config.toml
n_layer = 19
d_model = 160
n_head = 5
n_kv_head = 5
head_dim = 32
d_mlp = 320
vocab_size = 1326
activation = "gelu"
norm = "layernorm"
norm_place = "pre"
norm_eps = 1e-05
positions = "learned"
qk_norm = false
attn_scale = 0.177
bias = "none"
tie_embeddings = false
parallel_block = false
init = "normal"
init_std_qkv = 0.0395
init_std_o = 0.0395
init_std_up = 0.0395
init_std_down = 0.0395
optimizer = "adamw"
lr = 0.00226
beta1 = 0.95
beta2 = 0.95
weight_decay = 0.18
lr_head = 0.00694
grad_clip = 1.0
warmup_steps = 474
schedule = "wsd"
decay_fraction = 0.725
decay_shape = "linear"
final_lr_fraction = 0.0
batch_tokens = 16384
seq_len = 512
doc_mask = true
train_tokens = 112200000
steps = 6849
dataset = "wikipedia_en"
MLP neurons of a small language model. Each row is named by its layer, matrix (up: input weights) and neuron, and shows model dimensions 32-127. Each number is 500 + 25 x the weight over its row's rms, rounded and kept within 0 to 999. Numbers have three digits each.
A block is one neuron, or neurons of one layer that tend to fire together. After each block is what it responds to, as a language model described it from the Wikipedia text at the highest values.

L7.up13:535545481503492534526544480506519465524522481497495475478463522483469503504499513533488540503503476477525479547495467511492506524504510495515536502517432510501525507500478501521499501494520497528499475534532526499505516468499531508455491498516496465568486475509505475505458518518486463496
L7.up33:540481510499506497507527525497471512559491485446490484489484517509504490508530508481453522526473544457506508518478496490491509564506485514477474518549457492503527513561493475471519534454508510497445471492517487469516506521499524487509525503525512507521517483488505491503453517508509514480
L7.up35:487512511543516520521547482463484506487490502489510526457465462498479457524515498500475496495544532501474517512498519505537513540516480478489510495471479505460500527513502500456532510435503476525496534536499519475473540500517512481470519465499531476560514489479509471505470536488505481486
L7.up37:523518484519487520545490527502491473542545513526509503470476445507469485508522520509499479518512477471485507472510495504504512527485495523534517467501435484431481514500500516494535537469551484495475504471509475526536527473485511532494484475487508508518496505461495508477478525537499466479
L7.up86:549501491542526504509506502505512497537464473489532523481485472488484485499526463541505483526492485525507503469518472520488497547556472477516498465507484510506518533521500442500493503472520458530514504535477494533496528520488501501495500465465498475520551451506504527471442494471521515510
L7.up93:473517484485517459548507514525508518544516508520497551525496507477467448490507467555487498518487490551495502461481521460444509503482474503530498451524467486508480509528494490525501496430500452498478517495528505504478499474487549529506492504492535502554522531547523472509493485501490483508
L7.up133:524526490491475516481498522455482483504471483518485494515489482516481479512487512518462517516576506506528511498489487518483485510511512516539438534509423484450522516505501498494511500493545501543457542512518448515516469489524514527472504493460483519512497509477521466499507517474520550504
L7.up134:499481499466499532510541514451458489507485509531500485533479513513494479510539469543488528515474525541492494536494480523535490478451486511532481476477476499490518513491519494519477519521539517544494532486557519471528460487509517497502456482475493469513465487490538518503527480506534449481
L7.up137:494558503480508501538523505494496431469518489465489453478474489515485520489529583533488486482515540489465503517465503525489483541480477530481517533521469519506511500501474512463493508490526525504516519541506558477505497478532504512493467475495501474536548482472519525479474496480446497492
L7.up141:505514466500537508494493512479484502520496483497497517484482483570490448501540503529517499559532513510510496506503506544515490493448500506515513512484436494494494504509518466519446530500514452528527485493520477511490493490462521488492514481500465476576463489484493521496469507501513475499
L7.up164:548466511484492513506553495501423456500507478495518473469470454525467487520547534533472501529545504514480500526475501528562491531484500520488512494479487526493505506514514514473480527530504506539528503537499504520477479524529496486441472483465505477496499480464514501502489492473479512499
L7.up191:534516478456466525514514524458466501529497478524523478509480458487476471537528509525479484520519542514521503491538532477527534546481486532535508456526460504466521512500487480502459520467517523508445479495534463485456490520506471483529515509480477501493490469426512503510442522493497491475
L7.up205:506457488510478528489498512419464484514495482464518478479482477481478485520511508508481493503488515502540520515482520522510514528501493514470458510478500462477512506513529515498496512513544536529504516531496486483508516481506503496529480488492495488556463474471478491492501530513500495493
L7.up213:474516511515476466488531531469476546515456486478497482506468458513484449503497517493481518489527526469488483509543517455463508519502494501525495464503486482534481507460479523477523528456487488504464510512489498483483482515542479485490497549475567500501518445460511477499520535520439481499
L7.up215:528528495474488501517547481438523511461490471532518474472464522486467500525529522538511520517517491532514496546490516517476512567502521516496488496559471499464520523492468504503477507488510492507456460517529504495505482490531517511465472488495549494604500519490510508511489509523452486497
L7.up270:534479510507511539567497533498457450561540499511512545499490472485500482503537518500461485526510522505502525536499520531503453448466483507530483485539488535524525520518509463513469512457495503526538513523525501526476504541520524482475504483447446484517495517491519487471523539498527485476
Bracketed numbers and dates

L5.up197:478489470469509499475514508524499454471555492480506503504496492470529498533495510503522509523558488445492484471502485484462514490484554468526487486525427480451498503512515550476499482539513473485498465456500497492496527503459559514555487517508525526483490469518502501517513467515494492502
Mid-word subword fragments

L11.up30:535523458534511536492516533498483525481489503501528508479461553550508499538509520489512529543521528498458528478466486484453519501492534500498505452512506516541488530460528533481516465533502516547513466468521475525496513510488516539474513505511491537498504514541513490470477500542488508508
L11.up89:499500478487496526515530501442473519488480468498496524473484552520517503539499526472551526497500523477519504489523501483478554504496512507520472450484460460517521531487500466507471534495505481511454480438549484505480506521487475475513479519509493514503451507471469520500469561514493444498
L11.up253:502530446523488503460505497463504504535476482478514485492471510474520528492500516514492521553498451475543511508484539475474523468528485496483484442500523477549537524416530522476511508516488529507479505479514484535491507511476547518490500530470524521526499509500497507539515481514487490497
L11.up285:511480471513533483480544503468506497501523492495479501478494527477509489530465514542522504525534509483561512518533497413490532479493517519516509486522442530500520533497536554522565549493507459536501480488492474508508498516467511548524499507470513510508452490509532509517507509518483486500
Mid-word Latinate fragments

L11.up54:492470481505470511478503510487436469487490475509508551475470505519488515508548559508448499515486463521490470508526524536488462522505484506516499442521530468479503526494500457522472524499527499466497539517547499446534491498514534486534455475519507526535509479498515496483437540521503470503
L11.up117:487496528523510518507510477477518478487436494517520528533492475515515486525539523502502492492543469491498541483457550526464490447532524553535498478520494465530502516491485531482503486501529479516514521481538481505509465516458496539460475479468492521502510493493489478464478512504478487521
L11.up248:539496496535529498522514500540455455539517486490500489521475483517481454520559496526499494502528477517466453495496485525467454530453499541522502497540494467465484506490480531512486498500486534517470480499517489484533471492520506541468487486485495446539482516493467462485513493487502514497
L11.up298:537549467482464521518496567472498501454458498484500480546467509490508508502529547528477523550505500546470531521465506531508477542530508545521493507546486501504482509488481489546529509531494497507462542505508497469502481503502473495508478494502522478474518540472457488488487489494488484479
Word-start pieces in data

L7.up25:538433466459509508488506503500479523534507455492506461519485522498519518489478527486479531522494514520470498494521497524497496480494538516512457507482476527505476516487486494535488523487530505524470459487544460490508469484515498489504539501470514500532494479512505480492515522494535517502
L7.up38:492482522500517499477466469523495508500474465455519525520489486509500457510538513458472469520540522521528515485478516505484492540542572504575465488503497516477499521492494483517461526514522471507491505450488449481470522488503508487538503497470500519505506491519512473454490547554480523486
L7.up67:531511493458456501501503527515467489505476492508516499538478446477476495526511495507518517517503475486537484499476556456478499534533496509484493505477517499503525492510501483484541559523543485503449562470500467491538502500465506546502514538518504503534497472490468465457442573518479507480
L7.up69:487495498469479450471511523528480509517458474481505501519492453502480475499524499482472489503532524508516486500530496461513485485530497515502481547529546547537517493507532513519463498469525487474503502509500501481520484498496513540508498484467495518523509504474523464503467542488496519506
L7.up83:492504470453488535518493498464491510529535462507555491498474506510466476510524554512494487540515452500478486468507570495488469467546444511553503492490492479507464493520486523537480496510511503541507597521490478472484503475501497522507484486454522492495513480519523478492482525510498469500
L7.up116:479491557497491463469489510490503476518453487506491454542469469519484476502520563511482478562542496478527517497464466496445495491518528484527486474502466489502497512496499557495474525491524469503457483477497470503497512490509510501474511468464519515516527481447509521515491535487489499495
L7.up139:452453528513544477495516498507486499501499519473436539509490483547525500569507486470503513514527519505503483510460516510508490552488501502497509503530478455549506487481488516508518464510538499460495497492517515492519491447484505483516523469508481581518502490525526515532467505492460502496
L7.up156:559511470507509526526526513477476490491498469521516481490486525546497544491496544508485502557498553541491455503503524504516495513511523526505502473502472472450476525516494504529499500529531478515517501511515454482497509480544508477539470490522496522510489456498495499446516545523529482492
L7.up163:455474482477468513499470558499501523479503487501542506486505446541507486508499511464513502509506514471470512504474514493481545485554518508530497527523449471485473523466505513470491514514531450498501505425503482473505522481514524512528527470482539499520517454506498521478474506556462449507
L7.up165:503512513454563476491493521508503454534457473441535510528490460535506487509545501501464519504510514483508479491494495503472486483505522509505507493468546556497510486511516462480507501492537525474429519508523517521521513465508506537472493500486488508521498480484494520476494569514539504488
L7.up175:484484504460481488507470525493527507551528482485478501495490487493485450504555489481460491503454490563505480506520500520497507529492467531534516496489466526478499507508507540491530512483561473473471518488487494500496484501519495544505457518452520506549530535478537491489474515536527524475
L7.up199:469519501480499521510515555539464450503496486541516489521468463460504485532503565481432492512498529552520468484496534452454503498507524552499499515532520515474494500508509490539505492484540497541470500520510496482490464444503492507524475492470529528482447470510515482485542501517474486484
L7.up235:510499487469501505515499477518504515480516495488510473518500468517524507499501542488416492535497469529504487534491524449470513490517493519521489504492496513551507525478491476493448498526517518524499504497495459506537495466493534489482523496431510523493513494487544463483455526570517536473
L7.up260:499518520484533511508506490529503490479487501545503497503502489532487508495510513511496514514486478569523470512511532522516513491498532525518497492497459538476558496469475467479454488544499467532479538498514488509513473500508507521528455484476490495514514498465528468463491492510479513477
L7.up281:475476501475494488499453531478514492528485471505494467530495505499516452497495529429442501531520537488505491483504502509517518520543521504561458514525487476429518534490524533499486516510521470456502522471488474485491469492493520518527521512511535547551490500465483458552498507523520521493
L7.up295:507463538473473557480503510493505547533536499505483539468487432556488491518491509499514523503485510502499537506460477518481459504549465465493467530472513512499531506513508542492497492482539490512497532513497502458481491500474509492459483510509507482513475475520559538476504528483549518491
Stock-phrase heading nouns

L5.up290:518486469475527501524511499460510457502441482494520506462480461531458490504491506492493520519523541543468488486538537469475498540503493495485542532471497479487502515498509472489509498454486501476464541551499548517473526466491481481511499508417482487534491468477502494476508543496479515499
End of name phrase

L7.up0:530493508518506466471543476495514492508452497553502499527474526495488542487512492522469532526488522486490486530519512510495501534472513547494509510493518481494556505477557494499450471505553487532488516524524505484487471506513498513501501521438430517520495526516485530502498506526523504487
L7.up30:521523456464487485495498498501520523490483474452465514503506499510505507536496503459499505522486570496513469521515514496480493521498505506485469523459509551534513504512492544476472486522526500512506485480489480533574443467471503530511529576492552516501512472462485496498483512494463527489
L7.up31:511506511448486519492548498511512455500510478505488466510489512472492469526514529509474517508495471478516482498537514491492519472486485523502472499546427499509535517493533518514541501529511537496458472483531464502493487490508532529505473474504478481545511460476527525458493512487496463492
L7.up91:497498501520482494505565479477505483504485476469524527475451488500482494500508526511503543513489515485510506527523512507489504530507489497487525476492502508533480502495545527472489489510544511457494506524502472477497486469481474489491480544443537467493522474487527478555484508489529513504
L7.up121:476516497493553507527534487467537497463512521457520504472476513493527458514485556508493543507469488488496467512515480524529505510461507498475503523496507459490543511517492541518482485537524506486527445516512457518511473466417566518506479481502511511498468500511515492526524484502473487498
L7.up122:503519522473492499491517527549487489513496505453497494510485524486498511485551506506517489492548508489496513492464534525484476537530472496464486554521543504532526485523513498470482475487538524476507528545506500475481486523481495514433439506454497500522483490481544469533490504462515479498
L7.up130:457531543506487456497512502472491462472461502487518522481481503488473537526504514511471487480542528475535496528499473512501478495513507511481510532510536456491521501486477508502505501496496465491519510525540505498469526452511465478462491529499529560522435480489508442517505562524502482511
L7.up170:544454485471490501524535516472498538478483506505485478480490521476502499478501565456472523556500520524506517521539489455513512514509517494507515493457481480568499515484524504522506455525501512525516485473496457503511483470515503498518503535470526513511469468444533511496486502481481502499
L7.up171:493498502484483482487492490488543536494462512466471512449492493548496487495477514499550513498506517517484489494495494507552436519509506484473493529451492505506524502510469541479475488485525487455515460502528524478542502504484527527515503520461494461511508525511461469540485518537520478511
L7.up182:494495520457510501526526489501499484523462496508528517467497510527520487539498502505504489466512512513464457510478471538476487529516495483491494538492556463518558487545522503498488489477524498504507513549507510494477510509455502468439463533510469479546503517487492516488477487532560491497
L7.up198:520496455461482477484458508467464496515453485492518505472473519501464480506510503499488550531503509526504499485503577529484514484523515565544492485499457515484543513469512513487510488530513493451457542479502502501462515499497520491523520529495503501539499465462485474527500555556464528481
L7.up258:493554473436569499512513480465525476474511472465551534502476482519512496501514544506493520509495528478451498521525504523497529547495507505502468498487483487556507517495497531493463454483478516421517502510523486487523488499442500503501464506517475454520490500478489500533507498473451482490
L7.up265:468453520490518480500490491479524457505455505507513480475479492490519447525522490485461540497521549523491492540501514534486485551499485505469470523479518488538533505500486501516501482489538506479508505553540503488482488487524501505460452501492469476570541494490513495512504524497519512493
L7.up306:493458533515478490513498515482508480510499486516476551479438508508537478475521494484494513536480490530511513499506516496506512519476512483473464481485486506481527529534542504505509490494530480520499498523590473522468486458527541509546476509486467492523540498490507461484504498515488523499
L7.up307:492498494437521483543558475497530499473453495506523498496487482481492473521513519507498509510503521507532481525505523490490513545514492505478518486506513478523506495510514471493500477489533502481490466533502511492538468479447505482475502543473530482575532476493510487522478509495535493501
L7.up313:489490497487517508525536562500525487492490491499487535550499466538521512481527500488499490541513552491493504540478484493480505532483511494483482471521480518501498515453505554510472449526522526416509485494524492479487485508491480517492462471499438501492463499454507518514509478497505480481
Sentence-start subject/copula

L5.up19:462504538455473507517557476504508532501492499455506494513479471583489511521508511520513519506511513446520514517503502453481516526496541503532496474499485471533511510436507540465508486532518473464490460481515515484493514477472551520499513497492492476510539436489507512517462508507513450497
Clause-boundary commas

L7.up11:485528459476515493490521513500492478526518494460471475489489480520482465525466563515491501478491484504503461485508490452521498510511530549553495522495474511526528533495522487518455538501524462514494481496512464498493521520483577519511500532535502490500501479501477520523515460489501481502
L7.up21:551519513509481527470510525484470494505481470469521526452489488520499494511500551502543516531536530479554531524489490522491487524459519483499481479492482512511503496503556561463480468476544514471497471512507477451445468527484498504506507535521518495517479500499489476516474541511508480497
L7.up40:497470455486474509495545469488484506476514495499502504481492515523515544499492544485502519534532543545512468512480516487509492513456505551555508508555479494495488507445477523525466509517496501568466494504510481507505455489512484520522534492501480520487482490469480492522497492549434514484
L7.up103:528506533509496505507515526527456521516497483485502484526492485498495500495514491484484484532495488545521484496510522432515512516468545467501465477475443475470503515496505475539483499554558478529459489484507467526482511546518474500517477502528551508525493429473526498465522483477486509486
L7.up108:499473464525476512514498506481487501529469460526505463473503499463504495524510540479521511524538500499502517514519534494504516472447554556532537450502435506474535519519516484527485514502547468515482471470502464488508475515469511524511535540478520518525521495440513499488526526498506495490
L7.up174:475528507462523467505497515512509508506489494507515502538484455536507447540541491528487522522510495501577508477468470497448513510500497489532484467533457493497479506515519519504474518491497483498526479538518478494507486528465543516536514462500473509509452457497515518527485495519502467496
L7.up207:524514459470518482449490499449552513526529494475478480472493526493495490512471500514481525543474498484556511527522493528494497496504485529477489496503421536482497523513510506490501502529499478503518483499502480496472542472497588508534504508508496504533485488469483487494444521549485437502
L7.up209:487540501459499522493516534509447453511481473470470484465487515457521541541493498483536516485486486514489499541461522484496497514521515470557510526505505477503505505525515486480509517532538471566485508501499451519500525510488524512511488510506505481513532434489553524527507530491499490520
L7.up231:539503514502480490461520523547476470533479466482498462500484480479484485495494524500499532543489498497511513503473486545477498500550520501527524523493506508519511508528495476485537487507564467497490482484495470480473526488480514482485482518492523457542498492506509507514457548519502499495
L7.up233:486528449471468506497528529519501522474498478474512497475495478483503542501499516492496488515496532525512455510502511438512539539445508530535520482529497500522498518420476511493490498517494529529472458477500452497536477511476551496525502521520538466515462432515489491487550484489478475489
L7.up241:485522514485465481468486467499523511491508487461504503420483482519469496500508505532533535518521537457528489477530543532527479490543527516472479494513475542529517533528512508481446503509506468472501478488514483489480494486499546474508479496476512480543527504489488549500463544549464449532
L7.up242:504492486457490478486486533518454501520486461534505511492503481512502476483495454507497540552529505531509505478490523464485496537453546510548457488535482524458496520465527536512495473492497510502456501474509475521518471487484544544556508449514480501493534510501501503509520481521519464502
L7.up263:490524490483536487498486525487506448510540493552492458492499518543520536542497512476471515488501522495490468460485564501498512524484501536515503499527468482495514525475511573505452469528486437494542502520532500520498512489523545483509475485487505542527502473482500486478512481536520474498
L7.up305:519544470457542459481527507495533515501523488489481500499494523498509480511499524525501505551508517482547458485514525442488501523498574520584523497491438520470462520506507509490473523504539452548508480495507475529520494537489511517530520485470538519509493469499494504505509497528511456504
L7.up310:495500468491513513458493486463492535508487475480510518503502506533519477502518534496495531583464478519541501480506513478465491487498557520533511505480482553487528523509517492405512493485556496507521492497501492497485490513477576486549503507477499442493513459477468506486526528467491505523
L7.up316:523476489518479525503472511491511516500506477519464491494500509494532505535486505482486538551489497493547526474563557469499509498486526499522513479518458513443498512507516487496540477529512484504529482469478474487526518432487509465524543501526539522511475469497495499508489513483477468499
Word-completing suffixes

L7.up8:512483474518480567502502477505459475509473503506459481476490516521470503499548495506511505560505497524537524491486560502476490505465530513547511517548513468504485504500519487471522485499496490500512560486513521514456525453457468517487483488456475493538510483463538507533480519512474481485
L7.up22:550502495510510517504510471501513441483485476447494494446500522537510543532502522494492519490500493446510441559514443524491497514473519513480485497511515495530504490485522505503504466528490500517480488490527511497504503482539531485460516494493504481539524508524529491506461524531540540477
L7.up43:505534474487475508512529500499491472485538480472510485453477514531488540488527531522501516489529493496533439513507520529519493497475491552540539496519501531517507507471488514508480501528484453470504506516500543448490494455492486495467500458505494496519499465479492471537456489472497471503
L7.up45:510484509484509511512516534444504488489471499527520482505460498499472485501521504523480491515529503518503471511495489531486456524526509517509496472501527526506536494471458460506515501494543527503521540501543519504499494507550519504464445499472444475592511505484489497502504547510513544511
L7.up56:510495491487530518497537480457505518487533512490505478458484493514521488514478545484456508494529510504492494523453492519478477521559555525520458475475464459520512507496481504439438472553488529469486498525508477492495526490518502507470512490515490574510455474505519491522480519490519526490
L7.up62:461469514495532504541572500492458525509523491498509486483468516472514523502503495526463507496482477518510511498522537527471476480547472491519459501531530455553511507522501563508513484464492526483484552521529553508462506496486478492503449523450500495521536490526516478510494521476519512502
L7.up71:493512546473541531486547497538498512524470509460513537549489481537478472498517516476510513498509508457533505519483482463452498523495507481518463498508476476526525506477538546469462520474518480460502486512500494475498482463452478514504478483556534522461487476507513495539481471497506476501
L7.up79:490438492522497497481484477471512511488531483436520497477501488530463482506529509508539526528561493518558530476510529481524518524501536503536492472471452504471500532499513529461503506507475474468489496485504478519451533483462494501506526517500550467503520446473481479542443495477449466507
L7.up97:522522495534490507475543498496502480508477462453508524466482498493500472492552510541522532552517495499526497524511483537504489484500516507492514490514479488493479532492515491481465498463478455484496551520510529482472478454529504484468501505461531494497497443466492470549464497491510480503
L7.up98:464520498522498503533513498452502488504506502450498524470495465570498482524525498482509517507511500516493560536493527471515492468487506501535498536477497508480534526457485539467526493483494476475522529495515522523490512482433528505510498538445527509476525498470491505509537477480493487494
L7.up118:518515481510523506501566507473497451537527494513509543417488523554498492531487530493511497482542543477523484534545458532483500502505476475510520488462486506511497493486540484481478502535483523485524467490517533524511494462510488493474504507516476504520452485464483489505503500512529506487
L7.up126:478533544488485507491528495504453516496524478499505516488491497540503508504534473527492516541489537478497545513484483474442482468525534489546437466570535500501528509489512475464512492477479509489528499501533510526459506518474477481499464485508475476521525492491535509488471466506518505494
L7.up147:508525514490505506472500508512500508480525478514505525504484473490511513502535526517492527527499478527558496484491525457515528477459504456511466472536481444510495537505523519460458547505496510523526517505519491453486444500491512487533486474519493524488475479460473468508519479498506472484
L7.up187:489511505483485520498506489476544480501504510452474504467503474510501471511516541511532516510583532449529474523502521476504495532481517499490514505534476465478529508482490470446471496535479480472491474510502476468466531506490510509500494498490530473556511488488504511521485464530484444516
L7.up216:523471433475475484522551514527528518474494488528476465499484524502488518489503513489515509491477484472497496520502516475503519537483496504490542515525461468523520492458537510487496498471518497502476486511527499450536454454493545512538521514487489456542498491445545517508488526542534485480
L7.up311:508502476499483494481519481488539462499517507482502559478472485524500524492560472542526506492571474537522512503474519512483472491492471495488502525537473491481517530473522540527471511484484491465521520524512516478455515471527472515513447457530528492528488476496497507505472502506532480495
Place-name comma separators

L11.up41:464470501512508528515528525471523498528473504514496537499480472509528465535532500504546524498463490484512550500504485478510501506480500502518442492504496476495509508495490511537473472560523521487511463444550479511478483469488523489523480471490489513526496511508493536528513509488466486458
L11.up68:486453506476504503531536521507496517497499493496493478513485539510521498527502515507472500534518528491510499553491471513482500528477514491500513476518509455493498492483559533500488469513554518525471473472492449487528457478455525481533524525503503471518494504503514533551491482510447515515
L11.up208:525521507505529539529500549495482508499525468484461513506493507472481496524509526516507517507525542474511492593485490418482546523463519481507529501520510512468516500488532488516507510490535492450510494451510483532499452502488488542507520479486511495542484472477518498528483489486461488518
L11.up256:497566506505495544520527501480483486483509501499469530490498546494506439543489502521498542506519556512503496505534508458490531549506478517518535491526484480506461489464521484476474484492518501492534438487506482505465460516439514511478457501457491492489475534511564523495475484479466513525
Sentence-opening pronouns and connectives

L5.up246:479551498464556513466496519494523519506523494460473498491503483516529513508483484494536527513521502509480484506474490484503495486511544502509490521482491513457545492503493467474486484510507466484494482518534533535467506541491572497550518484501498474549502491455482499495503492525532432499
Coordinating "and" conjunction

L7.up2:464529493509488502481523527473490471490494508518502510474491530506505536490534503507563491499550487518533477505486473502565496491461510487498545500510453457511535510484536508530452496508490477523509524515565466490490504477495503480507471465530453484506500495458510448493488498524506505504
L7.up9:541515449522477522488534481505518498527505501488525517436494510523528476507502529494509511492494503493486479572496444565491525478481519503506542488452460473516512512487535513494504506511483475524483492501539462513477497533520519484512558483512484509534488538462469483501513519515501502504
L7.up15:473470502484550515511497500446488507552511499444469526469477527528476502534499511504505507523508508528531489498481473500510488528547537479530528533506460495506495491505514571474505478533540484494554474471519500504504502493485522472532463460530458496520492481500487523495485488537545528484
L7.up16:551537487497476500451517490491474491481507473471521467432490535545482502503493490474497536548522486518491515470552510465499504507515560500511483521495462516510502513465531521523473483543504464478537499462543487499507499538495565523515501476523490487518447472518493504491467481490471472485
L7.up47:501507508574512502491508502501454548482508473462515482448488468489490481494529508503520487550525503504503520480480498449500520484476545557505496460526519486490524547489512548481470478507504480503487495504521491525505525511484520477520477493553535477493472474497497517492443514481428464486
L7.up73:452483508473477507493528465500469514467475499462492525501485537531476521530512534454479457535515533516513523536474506505503504499498522493549513488495463476500496505466505511500464492511505499500492542464541435494478486450510484512498469500548514530505495493538544511532481506515512493503
L7.up95:474508515528476510477533507473504479495451460463553539457491515500521507499491494488522520492521487494524544460498457508502516490505532482521479493498499453517551527491518529488519504494508449491525535515538495472432477532457502469529482475532503541525489473538512522521488475509501465528
L7.up111:465498512478529507483498509503511462488502486481496464449490506540521514474491524485478582522506554488483544506502473475504505516509499497508498539463481515485518522515542536492490472506493457498557481480497462499461499515439508522545521501508488501513465473504495493520488507483478489490
L7.up112:475520502520520491493506496471484502513510479462497534462480497600501441501499480494494512494529540489507513497472500528482524491495559509501472518498464554500517530454533544462515458506492460514513491498509479507492482493499501538540525489514501487520500448517489499523509486474489474487
L7.up114:505490501496521535468530497464452495483495478484511496445495497497534529557476536477501531538500514488478513507480530511524509475497529538492498485487484503481527504530534501444519484511541513499472488511553444543493485510470517502501514538516517499498458475465474511523522487527479467505
L7.up161:507498507530485524503510511421524491500463499493462521464495502499530520539494518470545551492496509474529494514491473502475503501524493511503469460458472484572548498481472495478523507482521523521470491508519505499498440512470501496500498555511529516530514486492481495506471479506503480501
L7.up167:518487544476509544519530508480450485515497488527500478488475474494505487561497478479445455491489525509486555545464466518482478484497507491482458499503495500517516540497544534479504480471539484526475524490528473484479525518513483503466447484500473514514496473512546516491495499507496473471
L7.up202:483538465502547533477513503499512493539517488481523472470471475502465502539484475527504533538527495503479511473485489491529503484502501503530497483548485467509503526508526565504472514477488485453477497494522481469495549488538534492478523494510513477517504457534507523511494526508491463515
L7.up237:471523490536503479470510505483501471513507471460513523469508492543511544481494491515512535499513484499478501504491494497475488481493523534527510505544500500501491514471526499445516441486523474451489480514535522507488515500483504509517466503512495522504495479498518472500488502465542462511
L7.up317:483486480476472521513522536459480448470539480470499495499501487493549508528529465472479509531495523542515493526485525528496481500511528543500495481538470504504520529496519497524456444507451464522529529514530503482463517520549489495468484480510497530478466465502479529501539499490481496490
L7.up319:539485490503506531513476469436519539476496506465527521429486525498490530509485479523531491512492518548498520505518518504507498513502526488526483483454487482451550530496497487507539458528500474534491514496543469503448497516528539476531507495505487495538487421536497514499481512478480483510
Verb prefix fragments